config = dict(
    num_hidden_layers=15,
    hidden_size=192,
    num_attention_heads=6,
    num_key_value_heads=6,
    head_dim=32,
    intermediate_size=384,
    vocab_size=2676,
    hidden_act='tanh_gelu',
    norm='layernorm',
    norm_place='pre',
    norm_eps=1e-05,
    positions='learned',
    qk_norm=False,
    attn_scale=0.177,
    bias='all',
    tie_word_embeddings=False,
    parallel_block=False,
    init='normal',
    init_std_qkv=0.0361,
    init_std_o=0.00658,
    init_std_up=0.0361,
    init_std_down=0.00658,
    optimizer='muon_variant',
    learning_rate=0.00757,
    beta1=0.95,
    weight_decay=0.048,
    lr_head=0.00763,
    max_grad_norm=0.5,
    warmup_steps=200,
    schedule='wsd',
    decay_fraction=0.772,
    decay_shape='linear',
    final_lr_fraction=0.0,
    batch_tokens=65536,
    max_seq_len=512,
    doc_mask=False,
    train_tokens=205300000,
    max_steps=3133,
    dataset='wikipedia_en',
)
MLP neurons of a small language model. Each row is named by its layer, matrix (up: input weights; down: output weights) and neuron, and shows model dimensions 64-127. Each number is 50 + 15 x the weight over its row's rms, rounded and kept within 0 to 99.
Before each neuron's rows, "fires on" lists the tokens most often at its 100 highest values on Wikipedia text that the model never trained on.

fires on: "ov", "ar", "ed", "ent", "ot", "v"
L6.up237:49 38 53 45 58 14 82 60 46 54 53 54 31 43 65 40 39 55 87 31 55 25 38 30 26 76 41 46 46 52 58 55 59 52 46 64 45 74 63 55 75 66 11 40 34 30 47 45 57 38 51 08 61 66 44 39 75 46 52 58 53 57 26 40
L6.down237:32 40 54 52 67 50 55 60 64 62 64 72 53 45 45 47 36 57 48 51 49 75 46 73 27 23 50 33 38 50 23 73 76 68 39 60 37 45 67 16 48 25 65 37 73 51 69 59 35 41 52 67 56 54 32 66 44 58 50 54 56 43 65 52

fires on: "D", "C", "B", "A", "L", "M"
L4.up323:28 44 66 54 61 34 32 55 52 50 41 56 59 39 34 49 16 63 66 56 48 31 44 64 40 46 47 62 65 30 57 41 39 59 75 75 66 53 34 63 23 31 39 41 60 15 71 37 36 47 51 07 34 43 44 73 51 23 94 33 20 35 41 60
L4.down323:49 44 63 63 49 48 53 54 55 49 32 83 47 51 42 51 27 50 70 79 17 58 46 34 34 42 44 59 33 65 35 29 40 48 52 26 43 41 48 26 87 49 24 34 67 46 31 75 43 65 78 83 41 45 63 64 56 57 64 52 32 53 59 30

fires on: " H", "B", " \"B", " K", " (B"
L12.up92:54 48 60 63 65 56 81 67 62 45 63 44 59 51 66 42 72 48 28 64 51 76 44 60 46 46 57 25 66 48 23 24 35 41 41 59 83 48 60 61 41 32 51 38 45 40 84 59 83 45 64 58 72 73 58 42 50 51 50 33 64 31 46 50
L12.down92:34 51 58 42 51 40 51 63 50 73 45 65 43 68 31 59 57 68 61 49 41 47 57 72 48 46 44 69 55 35 28 18 54 62 40 54 67 58 50 46 32 63 28 53 42 50 20 49 35 46 66 55 61 36 82 61 39 48 71 32 69 57 57 51

fires on: " p", " P"
L11.up168:44 32 26 83 48 40 18 50 62 44 58 53 36 34 04 60 49 71 81 33 39 51 36 47 15 73 45 24 44 46 33 52 28 57 50 45 66 58 80 48 48 48 42 58 50 55 62 53 79 62 44 48 66 43 58 41 64 64 61 58 70 61 47 47
L11.down168:17 36 63 52 28 04 61 61 35 47 50 38 54 77 54 64 52 58 37 81 41 41 60 32 43 34 44 54 33 26 61 56 53 42 34 36 59 80 43 48 45 57 60 68 42 68 39 35 60 40 66 54 57 45 44 48 71 54 48 67 62 53 63 35

fires on: "u", " qu", " def", "el", " Euro", " Qu"
L3.up369:34 38 55 51 50 70 31 41 56 49 69 44 22 51 43 53 46 33 25 50 75 81 49 40 42 45 52 34 25 56 38 26 35 51 45 63 73 60 27 63 41 36 46 39 40 49 47 52 51 32 85 54 59 40 25 31 31 56 48 54 56 33 39 55
L3.down369:37 56 50 36 43 68 55 44 60 42 63 59 60 38 84 54 36 51 41 26 56 31 21 78 40 41 49 50 67 67 52 54 51 56 58 45 33 23 16 48 66 59 51 61 75 50 58 41 31 48 41 62 65 27 25 34 55 80 49 68 62 43 43 83

fires on: ":", "ic", "ant", "ated", "ached", "ation:"
L7.up48:36 34 71 43 46 12 65 37 40 61 33 65 37 53 53 20 70 48 47 32 30 55 64 33 25 48 54 78 25 47 49 57 75 36 67 58 37 48 59 49 48 61 47 40 63 55 56 42 60 57 35 64 56 51 60 62 38 33 58 72 74 52 56 22
L7.down48:52 54 37 44 53 67 56 50 74 46 75 44 57 40 83 58 16 70 41 62 49 43 64 26 58 49 44 80 80 28 65 53 35 43 53 58 09 47 68 36 72 42 83 42 54 43 41 27 55 71 52 27 65 54 30 55 57 33 79 72 65 35 42 38

fires on: "in", "ro", " pro", "ul", "ver"
L6.up299:43 40 50 50 31 00 40 22 45 45 63 67 72 40 57 42 57 46 77 65 34 42 35 26 32 69 64 43 82 62 53 58 50 35 58 33 52 38 67 42 60 70 42 82 40 63 39 22 59 53 51 53 61 28 33 60 53 31 75 27 64 58 42 63
L6.down299:73 50 60 51 29 29 92 37 55 24 59 56 22 48 64 38 80 41 47 20 46 30 52 75 43 58 44 42 35 39 18 12 60 75 41 51 40 68 60 59 55 48 43 40 67 68 52 68 40 44 48 51 32 04 49 50 58 21 71 57 30 53 73 28

fires on: " Mar", " P", " Port"
L3.up205:68 41 41 85 48 58 48 88 37 36 49 23 45 75 45 72 52 71 54 50 33 36 71 65 37 57 24 54 29 48 39 52 50 66 53 58 66 51 46 59 53 70 52 66 45 40 69 30 57 43 32 11 72 24 52 61 42 36 46 67 73 60 50 41
L3.down205:38 36 52 68 30 02 36 70 47 84 39 57 58 61 63 57 59 52 68 63 65 50 22 44 62 50 69 30 43 45 23 43 10 37 42 29 38 56 56 29 51 69 41 49 26 61 39 39 70 66 68 79 44 44 58 56 58 34 56 46 38 49 28 63

fires on: " |", " R", " K", " M"
L11.up49:45 67 62 48 26 37 58 65 42 58 53 20 41 64 64 60 31 42 34 55 73 46 53 50 37 65 51 25 38 20 47 30 67 67 37 30 72 50 50 30 36 52 30 45 61 71 45 39 44 55 59 56 37 57 44 71 62 74 47 49 56 42 38 26
L11.down49:51 39 60 75 35 57 19 47 56 44 35 71 53 44 24 47 83 72 67 38 38 28 54 49 59 56 52 28 80 50 57 52 33 45 41 55 52 58 35 64 40 53 64 37 45 47 61 49 67 71 49 66 52 52 82 69 46 55 59 37 58 42 43 26

fires on: "ul", "l", "ern", " Total", " Alex", "al"
L6.up197:36 37 46 46 37 44 54 31 73 35 47 46 61 62 46 39 44 31 45 80 29 35 33 35 82 56 66 72 54 64 69 74 48 47 49 46 56 43 46 55 56 68 36 49 61 76 57 53 34 72 93 43 81 52 50 37 55 35 56 25 49 68 47 47
L6.down197:51 51 63 50 46 32 61 43 43 60 49 62 43 42 36 35 57 52 38 45 47 62 53 72 43 67 87 79 36 48 40 49 33 54 31 47 56 71 53 40 42 43 47 46 47 52 69 45 43 34 40 41 41 90 59 53 66 40 40 39 70 59 56 51

fires on: "an", "ad", "\"", "ing", "ig", "e"
L6.up342:87 72 69 35 46 42 23 61 36 26 62 36 52 47 61 43 53 78 40 34 72 53 74 57 70 57 33 65 53 33 46 60 40 58 50 50 35 50 22 49 74 73 71 34 71 68 58 71 31 72 50 61 54 44 64 43 61 47 11 75 71 39 35 81
L6.down342:53 39 47 20 69 56 49 54 50 41 43 50 49 53 45 45 39 50 65 12 49 47 75 55 52 57 31 60 48 45 27 48 52 48 44 30 78 59 17 57 38 41 61 47 54 57 65 25 45 31 81 70 40 46 37 43 59 45 64 51 46 73 48 52

fires on: "et", "p", "e", "it", "c", "om"
L6.up132:27 23 35 23 47 33 56 59 49 73 49 55 56 38 91 49 58 80 32 30 49 72 62 37 48 44 43 44 52 39 43 51 49 79 23 64 61 35 58 60 42 72 49 49 46 64 45 32 45 42 46 55 52 43 32 65 59 61 61 72 29 35 64 48
L6.down132:47 20 63 55 57 43 47 46 25 66 84 44 64 60 81 51 66 42 73 41 42 49 31 40 21 45 53 72 53 71 51 74 54 39 82 38 49 45 40 48 45 44 48 22 28 36 69 51 26 34 61 56 39 44 43 36 29 53 52 44 43 71 34 36

fires on: " med", " Med", "act", "ant", "ens", "ult"
L12.up147:21 71 37 72 24 57 40 44 54 46 68 47 47 61 62 68 52 15 46 60 52 37 63 31 84 42 64 33 49 36 63 34 56 78 42 51 38 41 70 61 63 45 63 36 49 50 69 50 58 36 55 70 71 69 25 63 64 18 51 50 49 65 59 53
L12.down147:63 03 46 42 25 24 40 59 52 37 58 55 42 55 38 59 42 47 64 65 29 52 50 44 82 33 44 20 67 69 39 60 78 61 49 63 36 62 24 50 47 47 39 70 09 47 31 50 43 42 30 45 52 58 30 69 46 23 56 30 57 64 53 52

fires on: " and", " It", " which", ",", " He", " it"
L12.up332:43 51 37 46 31 56 32 36 42 58 42 23 58 40 47 39 27 68 15 21 47 63 21 46 41 73 81 45 78 59 72 76 56 63 68 73 51 61 27 35 36 50 43 35 59 45 64 60 21 79 34 39 51 20 56 62 88 33 85 87 50 49 41 47
L12.down332:48 42 59 65 18 41 37 50 60 68 42 18 67 49 52 32 34 29 69 60 65 48 36 40 44 57 32 49 42 75 44 63 54 76 69 38 38 56 39 54 30 68 25 41 38 51 36 67 91 49 39 49 52 32 55 58 68 59 47 50 59 31 40 36

fires on: "T", "A", "L", "P", "D", "Z"
L4.up120:29 56 73 37 51 17 22 56 54 29 32 38 32 66 62 48 51 70 54 34 15 42 44 83 66 54 38 59 42 52 38 63 54 60 48 70 40 61 36 62 39 56 51 63 41 44 64 38 35 70 48 46 64 16 27 48 45 42 59 36 49 69 40 85
L4.down120:36 51 11 49 69 57 59 64 73 78 71 28 36 40 41 43 41 76 60 69 48 48 54 46 45 42 47 54 46 61 39 51 55 29 46 55 44 51 58 32 33 50 26 74 74 61 47 44 75 45 57 58 83 40 50 44 86 66 35 36 53 33 40 58

fires on: "ar", "et", "eth", "ild", "elf", "n"
L5.up358:40 72 41 66 39 46 40 48 77 60 49 63 78 84 61 68 44 73 47 58 38 74 04 23 53 69 29 55 47 53 68 46 30 72 29 51 39 44 43 51 34 45 70 25 40 43 21 60 48 32 37 42 74 68 46 74 42 66 60 66 39 24 73 50
L5.down358:39 55 64 52 66 56 67 41 66 38 53 58 40 54 27 72 75 88 51 41 42 78 52 46 63 48 27 71 56 53 31 58 49 68 35 24 59 34 40 32 39 46 35 33 54 44 29 56 45 46 52 41 72 38 23 61 44 53 16 71 48 65 50 07

fires on: "ra", "on", "al", "b", "ar", " team"
L10.up136:74 24 52 55 47 73 51 46 26 59 52 70 67 47 53 40 60 47 64 43 69 69 34 49 69 74 32 45 67 43 72 61 29 31 16 44 75 24 50 39 38 58 24 47 40 25 66 46 41 49 49 55 40 39 30 57 40 39 99 44 40 62 53 65
L10.down136:47 46 73 34 44 46 60 57 60 30 47 56 35 46 67 43 36 47 63 46 54 35 29 56 45 36 44 72 48 69 60 45 65 32 31 41 47 63 69 37 60 31 47 34 56 69 43 69 47 66 54 43 51 48 39 63 77 47 43 42 81 31 53 30

fires on: "ot", "b", "ed", "am", "ro", "and"
L7.up271:49 63 50 67 39 36 44 45 63 51 39 49 57 62 70 43 37 43 29 16 49 21 62 38 56 40 27 23 46 77 58 35 65 60 49 65 57 74 61 44 62 45 43 59 70 25 44 44 20 43 54 60 49 51 42 35 83 43 46 60 54 58 52 51
L7.down271:43 18 71 50 50 33 54 60 65 66 67 50 39 66 49 52 64 58 87 38 51 44 39 74 01 43 50 66 69 42 35 37 54 37 62 59 58 49 34 22 37 38 35 47 72 78 55 53 42 70 49 48 57 31 33 61 47 42 61 60 72 24 85 44

fires on: "om", " first", "p", "iddle"
L7.up290:24 41 43 38 44 29 46 54 40 52 53 66 71 54 74 43 53 55 39 30 62 53 44 47 44 39 50 24 48 61 47 60 32 71 47 65 70 53 49 38 72 13 49 32 38 61 79 74 37 14 28 66 46 45 52 56 44 74 72 64 41 49 50 52
L7.down290:35 36 63 50 40 53 41 31 51 49 55 70 50 32 49 38 69 33 51 57 59 24 52 65 48 77 76 46 52 61 40 59 47 38 58 59 43 49 81 45 73 43 33 29 21 44 62 35 68 08 78 72 69 65 74 30 47 73 58 46 49 33 50 61

fires on: " and", ".", "e.", ","
L3.up39:60 43 50 34 68 64 51 34 29 49 40 21 53 51 51 51 53 65 29 40 50 52 39 45 43 76 57 51 59 56 53 62 64 58 62 74 50 59 56 44 42 65 36 29 60 57 42 53 46 65 90 47 60 15 15 61 38 44 27 44 53 53 50 50
L3.down39:35 26 59 60 58 67 50 44 54 44 76 70 49 44 46 41 57 63 54 27 30 42 33 53 62 50 42 40 67 40 68 41 57 48 71 54 63 26 32 56 37 63 48 57 66 33 51 39 40 78 43 53 28 25 29 71 32 31 53 60 56 67 47 30

fires on: "it", "ar", "ath", "at", "th", "ild"
L4.up129:19 37 34 84 34 48 37 64 61 61 37 78 63 62 42 44 57 67 25 50 49 47 43 25 52 35 47 50 45 24 52 51 44 57 07 48 53 43 25 78 55 63 43 54 61 36 29 38 44 64 31 73 76 50 69 69 40 41 44 34 51 53 61 36
L4.down129:52 31 50 43 45 29 36 47 78 21 34 71 47 40 47 38 44 52 38 51 57 54 40 54 71 31 71 74 49 51 28 63 39 59 81 55 41 60 38 39 36 74 48 48 60 55 68 52 50 56 75 42 49 36 67 62 35 74 67 66 39 45 58 49

fires on: "id", "ing", "c", "ey"
L6.up279:53 42 56 36 72 07 32 62 72 33 32 44 47 57 66 53 29 53 28 33 17 47 70 44 73 46 37 36 49 67 24 42 66 62 47 45 53 46 03 73 75 52 57 52 39 37 34 48 27 69 22 41 56 47 54 98 38 71 44 40 80 40 57 51
L6.down279:54 56 65 49 39 51 24 61 58 42 30 74 35 42 27 57 56 48 37 72 54 58 62 51 55 68 50 78 40 36 62 59 84 60 40 35 21 71 34 54 58 34 54 56 35 38 32 58 40 45 78 50 53 62 63 47 73 55 48 47 57 52 39 29

fires on: "ul", "O", "on"
L5.up173:50 30 46 58 24 44 50 81 37 31 54 36 48 55 54 46 57 59 46 71 52 43 41 26 70 64 55 42 69 58 64 66 63 37 58 53 46 42 59 33 31 66 53 57 66 60 57 26 41 40 47 22 39 12 62 47 52 40 83 36 15 71 42 32
L5.down173:52 51 37 48 33 37 59 42 44 64 77 53 63 48 63 34 44 52 58 36 48 52 55 46 54 58 73 57 37 57 45 64 44 09 38 60 58 69 83 69 32 43 69 57 43 37 63 64 69 12 54 56 46 59 33 54 89 49 42 65 41 43 83 50

fires on: "d", "ar", "an", "t", "ant", "or"
L7.up199:61 50 31 70 91 48 27 68 45 45 45 71 35 27 67 41 76 50 76 49 37 79 60 45 64 55 48 53 47 17 32 35 56 65 40 50 70 31 58 43 40 64 54 35 50 44 62 34 48 31 35 42 53 43 49 52 46 43 51 32 62 41 41 52
L7.down199:69 60 46 50 52 55 52 51 67 67 74 68 18 45 53 51 63 50 46 23 60 29 28 45 48 49 35 30 57 42 42 44 43 45 41 49 18 41 84 36 30 53 72 62 43 66 45 65 83 37 55 65 51 83 48 63 56 31 39 56 29 75 34 63

fires on: "C", "R", " ne", " de", " disc", " r"
L11.up204:80 14 60 33 71 42 34 81 46 35 73 35 56 58 51 68 49 51 35 79 43 43 47 38 47 47 26 36 59 75 17 21 40 41 49 47 26 44 28 57 69 32 24 44 46 52 56 25 51 46 72 33 37 34 53 78 59 28 26 41 43 39 72 54
L11.down204:62 53 52 49 46 19 37 49 43 62 32 44 71 65 52 33 46 48 56 48 39 25 50 52 47 38 49 58 53 74 37 39 64 34 54 44 46 49 46 32 50 52 68 53 48 71 60 29 72 58 10 77 49 37 86 56 59 45 50 37 78 48 56 53

fires on: "us", "uc", "inc"
L5.up187:23 50 74 67 42 69 39 49 60 37 64 30 55 50 62 73 45 44 59 65 68 53 49 54 60 78 33 58 62 68 53 51 45 45 57 50 49 52 46 57 21 53 44 35 62 81 32 45 45 53 46 46 54 43 46 65 70 49 29 30 19 26 53 61
L5.down187:31 43 66 74 54 57 47 56 44 41 66 43 66 64 39 69 35 35 44 57 82 31 55 63 57 33 55 83 39 47 43 41 36 52 76 49 71 57 30 63 45 58 52 47 65 51 52 34 54 79 53 38 37 45 76 49 81 49 54 49 55 66 68 47

fires on: "l", "yl", " Bl", "el", "m"
L3.up68:72 42 60 81 43 51 58 24 50 29 35 23 30 73 46 45 51 40 45 52 52 64 45 66 19 26 57 64 58 61 45 48 42 49 77 62 22 77 50 30 53 77 41 68 66 63 50 50 38 57 66 58 18 46 52 53 56 32 38 61 26 60 50 65
L3.down68:46 43 38 34 40 43 84 46 76 39 57 26 79 14 29 47 53 36 66 58 40 61 24 66 36 62 56 44 58 56 56 66 45 40 60 49 44 53 49 55 62 35 61 70 32 56 55 57 54 57 77 59 50 38 59 36 42 88 30 54 51 61 43 72

fires on: ":", " 3:", "=", "ation:", "s:"
L4.up288:30 50 50 60 48 53 60 31 40 42 25 47 48 84 55 46 33 63 28 63 51 25 55 39 60 60 31 71 30 22 64 66 53 33 50 42 41 25 68 35 36 39 67 58 65 41 56 49 47 59 52 48 50 67 80 74 25 36 60 46 64 51 48 28
L4.down288:17 35 41 52 62 61 40 55 63 36 57 40 25 54 27 55 50 79 18 43 51 35 59 35 36 71 56 57 58 43 52 58 51 36 29 29 57 67 43 49 39 71 50 61 73 39 58 49 51 36 42 58 59 62 57 62 58 35 52 46 58 49 47 69

fires on: " p", "ax", " me", "h"
L11.up247:43 44 46 42 44 21 32 69 31 44 56 57 59 57 43 46 47 41 61 57 38 27 66 29 37 63 44 20 55 52 05 67 39 26 38 61 39 63 75 49 34 62 38 66 47 47 66 40 58 37 46 68 46 72 49 70 63 28 43 53 54 32 59 54
L11.down247:49 44 43 45 47 40 43 85 44 47 43 63 28 58 62 54 52 56 60 65 33 40 44 33 64 52 46 34 36 59 59 33 62 52 72 60 47 35 73 41 20 77 53 39 76 59 51 45 73 25 30 27 28 60 47 68 23 55 55 65 33 43 54 66

fires on: "anc", "ad", "inc", "enc", "enn"
L3.up203:63 83 54 58 61 81 30 52 65 52 48 56 39 43 33 68 43 53 34 41 71 22 61 57 54 48 31 52 84 59 33 48 25 70 38 38 51 52 57 63 56 71 51 27 48 56 47 43 53 46 08 61 61 11 68 46 45 34 37 24 55 43 43 50
L3.down203:84 39 29 47 51 69 58 39 45 55 68 43 43 25 37 36 18 26 54 72 99 53 64 44 48 34 56 59 70 50 62 45 59 40 52 47 60 29 59 72 56 40 54 49 63 57 41 67 42 56 85 32 59 34 57 44 68 46 62 63 68 38 49 33

fires on: " s", "s", "h"
L7.up184:42 26 40 35 53 43 79 57 53 58 47 36 22 36 72 76 36 39 35 15 63 51 63 54 34 24 51 29 41 59 50 66 52 96 27 82 52 48 58 41 60 49 75 60 43 61 56 56 51 59 36 69 58 55 50 62 33 55 59 65 66 68 64 39
L7.down184:39 47 50 24 56 74 63 75 65 33 84 42 25 88 37 45 58 38 72 29 56 35 52 47 41 49 39 59 58 54 60 65 62 42 50 45 23 39 42 53 35 49 44 47 59 75 62 39 36 46 17 86 40 54 55 54 59 44 49 67 60 55 49 59

fires on: "\"", "ing", " high", " along", " Black", " over"
L4.up62:69 28 47 63 67 38 40 57 56 62 46 40 46 55 62 57 57 55 69 38 45 59 68 46 54 65 58 31 57 47 68 58 32 53 25 53 54 87 63 55 69 61 60 54 35 72 40 54 39 77 34 47 51 51 61 32 48 36 28 48 38 32 14 56
L4.down62:56 31 37 37 37 50 42 34 61 12 53 71 49 45 54 63 44 49 82 57 55 68 74 47 62 39 29 44 67 66 29 22 54 47 59 70 48 71 44 12 54 43 48 33 35 67 44 44 31 68 40 73 33 44 67 71 50 47 54 43 29 55 68 85

fires on: " b", " f", " l", " K", " F"
L11.up91:20 71 41 75 53 77 52 39 61 39 46 33 24 61 76 62 67 61 32 40 33 63 52 54 45 62 42 08 26 54 32 55 40 23 64 81 53 48 70 53 18 65 70 53 63 37 57 49 33 52 55 46 15 55 66 53 45 28 51 59 74 56 24 41
L11.down91:60 57 69 58 48 56 46 57 32 39 33 41 52 68 36 47 49 65 45 54 42 48 57 34 49 33 45 68 51 57 67 37 77 51 48 51 61 38 16 36 58 54 21 51 45 60 08 50 55 63 41 34 72 43 59 28 49 54 62 60 77 48 70 43

fires on: " con", "====", " fl", "rag", " bu"
L5.up324:25 57 41 43 47 59 51 43 33 25 71 31 29 60 53 39 66 52 36 77 57 67 49 32 35 45 47 56 66 35 71 62 34 55 52 73 44 40 17 62 37 47 72 57 49 51 66 21 46 46 30 49 45 44 53 68 68 52 43 52 78 51 82 42
L5.down324:38 59 56 56 82 79 46 67 23 51 56 53 34 41 39 56 60 59 45 66 45 30 51 29 56 45 38 36 48 60 68 50 47 34 41 67 17 40 37 41 71 51 60 62 53 65 58 66 52 46 86 51 51 48 71 58 27 56 42 72 30 46 47 42

fires on: "\n ", "  ", " qu", " Qu"
L10.up246:25 58 48 56 61 77 05 54 73 42 59 59 51 44 55 37 62 41 17 65 39 47 63 42 64 57 58 27 37 74 50 45 25 36 74 72 75 53 67 39 49 44 72 49 43 39 48 23 55 66 57 36 39 27 49 65 37 69 51 66 60 62 52 23
L10.down246:37 43 59 53 39 62 42 55 54 58 56 36 51 65 38 34 56 29 13 75 38 56 42 64 53 52 53 63 29 51 46 58 53 41 45 46 59 24 44 62 58 44 30 61 67 72 51 42 73 57 56 55 54 45 48 41 55 36 78 53 43 56 47 48

fires on: "h", " Th", "ond", "sp", "ich"
L6.up220:44 44 31 30 54 54 55 90 62 65 54 73 19 68 58 67 48 39 70 33 33 63 46 73 45 21 40 42 55 74 49 55 68 62 50 57 66 45 41 69 34 55 42 41 71 27 57 51 64 42 39 35 39 65 32 39 64 58 75 65 51 63 41 57
L6.down220:29 53 25 55 40 63 72 77 51 30 55 54 38 46 30 54 64 45 64 28 81 83 59 44 46 05 52 31 28 43 35 72 69 58 58 69 28 51 44 54 22 51 49 48 54 34 81 34 53 54 69 64 32 38 73 76 49 52 79 73 62 50 49 52

fires on: "le", "p", "m", "ran", "pr", "ers"
L4.up298:50 62 61 37 49 43 64 43 40 48 47 87 36 32 63 22 63 57 39 69 51 68 56 75 19 59 36 34 61 66 75 45 53 35 73 49 55 60 22 37 65 42 33 16 22 31 48 52 51 49 35 50 63 78 79 60 35 42 45 55 61 53 39 35
L4.down298:51 45 62 44 64 58 66 42 35 49 33 46 50 67 50 48 68 69 69 69 60 46 71 27 59 54 31 52 51 40 64 60 26 38 53 53 40 25 53 55 52 65 52 64 41 53 68 34 46 56 41 37 41 49 71 53 34 42 47 72 39 54 53 58

fires on: "l", "v", "el", "ep", "is"
L6.up22:56 50 48 53 62 39 51 42 39 25 33 61 35 68 71 59 57 89 48 46 44 52 41 55 34 63 39 46 49 46 45 51 52 60 76 65 28 45 06 39 42 57 27 46 48 88 36 36 50 53 51 56 53 30 37 32 37 99 37 62 15 70 50 42
L6.down22:40 63 44 40 39 58 66 88 41 66 61 40 51 55 49 81 27 26 57 78 48 64 39 45 60 45 60 47 38 38 66 70 38 32 29 44 59 46 66 17 67 43 63 64 50 27 54 53 40 37 67 62 41 57 18 47 61 49 44 75 27 44 34 61

fires on: "′", "°", " 3:", " we", ":"
L7.up330:48 30 33 77 48 41 73 50 33 46 66 44 54 42 67 64 43 25 10 30 53 46 40 39 70 45 48 57 53 45 46 52 53 50 23 33 64 43 53 49 34 40 75 49 58 41 70 39 40 63 69 47 25 78 43 45 53 58 48 61 78 66 54 36
L7.down330:57 54 62 46 44 55 61 29 69 25 49 43 23 59 45 52 31 49 19 46 44 67 56 62 58 36 41 95 52 30 51 46 39 26 60 22 62 54 32 71 47 53 48 43 54 50 50 55 51 70 39 71 52 65 48 79 82 54 25 59 64 66 58 61

fires on: " s", " F", " f", " Th", " Her", " Nor"
L10.up34:39 62 25 69 73 50 61 34 44 55 46 70 52 59 56 77 41 67 33 32 72 41 55 65 59 55 48 31 49 43 39 53 69 58 40 77 55 54 81 51 42 63 44 65 63 65 58 25 40 67 35 62 41 48 38 74 42 56 49 34 54 41 38 67
L10.down34:59 45 46 51 38 61 44 38 54 57 56 65 58 43 34 53 32 53 38 61 89 50 30 58 43 55 74 58 17 45 76 17 37 56 34 50 57 31 44 88 33 82 49 48 75 45 21 25 36 49 70 50 54 49 54 47 37 42 75 74 54 71 17 46

fires on: " S", " s", "e", "us", "on", " 198"
L12.up40:37 53 69 40 58 47 46 46 40 73 50 39 60 50 81 72 60 35 48 30 69 16 52 70 41 25 54 40 64 29 54 66 64 79 46 37 33 72 40 54 63 36 41 63 47 47 55 42 38 36 29 58 44 63 41 58 50 43 77 45 51 68 55 38
L12.down40:37 43 56 48 51 41 46 89 45 50 43 57 45 37 50 50 67 45 62 35 26 39 90 59 70 49 72 38 62 69 51 57 48 82 62 62 66 75 51 38 37 31 63 49 35 57 30 59 46 28 38 73 59 28 20 59 51 47 29 49 39 33 43 65

fires on: " b", "ad", " mov", " B"
L5.up238:57 56 63 61 43 62 29 59 75 31 50 38 72 44 62 47 33 55 12 31 56 62 72 42 49 51 34 55 41 41 32 45 54 59 45 64 51 86 59 55 58 45 78 48 46 69 48 43 52 33 34 36 55 50 45 51 54 57 36 47 56 41 47 48
L5.down238:42 65 66 50 41 41 41 44 72 32 70 41 24 57 61 58 71 52 52 93 53 48 51 50 49 42 59 44 44 70 58 51 36 39 68 54 54 55 47 51 30 48 41 46 27 45 40 56 54 43 38 69 68 56 70 28 50 38 58 33 55 50 57 64

fires on: ":", " –", "il", " 2015", " 192"
L5.up129:34 14 63 64 67 65 33 49 77 47 45 49 40 61 53 50 39 31 57 61 52 74 53 71 47 37 49 60 50 37 66 32 42 26 55 51 62 85 57 66 47 63 55 54 54 43 54 61 06 35 63 43 53 68 42 50 50 33 45 45 36 54 45 61
L5.down129:52 72 42 53 42 68 49 41 30 78 41 24 52 51 39 41 47 38 22 55 45 55 53 29 61 31 94 47 48 50 41 27 28 78 40 71 53 46 45 42 54 54 61 64 61 48 29 36 60 61 47 69 40 45 45 64 65 35 17 20 47 27 42 44

fires on: " Port", "ail", " Is", "igh", "ind"
L3.up313:32 40 67 59 63 32 64 51 35 45 43 56 39 39 27 67 62 54 44 77 43 25 61 36 33 45 44 45 65 54 32 63 53 22 21 43 30 64 78 58 45 34 44 53 37 53 52 63 47 70 56 30 37 38 36 54 57 39 24 51 56 59 52 39
L3.down313:51 59 65 58 58 50 38 54 62 39 33 37 50 25 66 50 63 44 26 30 42 58 56 64 26 65 72 54 61 42 41 70 50 84 30 40 69 60 46 37 59 47 56 56 49 51 56 64 19 44 53 53 50 32 46 44 40 57 40 80 41 60 40 60

fires on: " |", "|", "-", " m", " r", " M"
L12.up173:55 64 60 47 46 34 53 65 71 59 53 80 51 41 20 49 38 45 26 50 44 54 44 57 70 47 77 25 59 23 58 56 27 75 62 33 32 50 61 54 43 80 51 35 43 75 41 44 43 60 47 42 49 51 46 53 42 65 48 39 56 56 31 20
L12.down173:60 40 61 60 46 44 32 21 33 38 53 54 52 74 45 55 55 42 50 41 55 72 66 35 43 47 48 69 64 41 66 54 56 35 55 50 54 66 42 69 33 23 73 32 33 58 48 71 41 41 36 71 46 43 76 66 57 43 63 58 48 48 58 50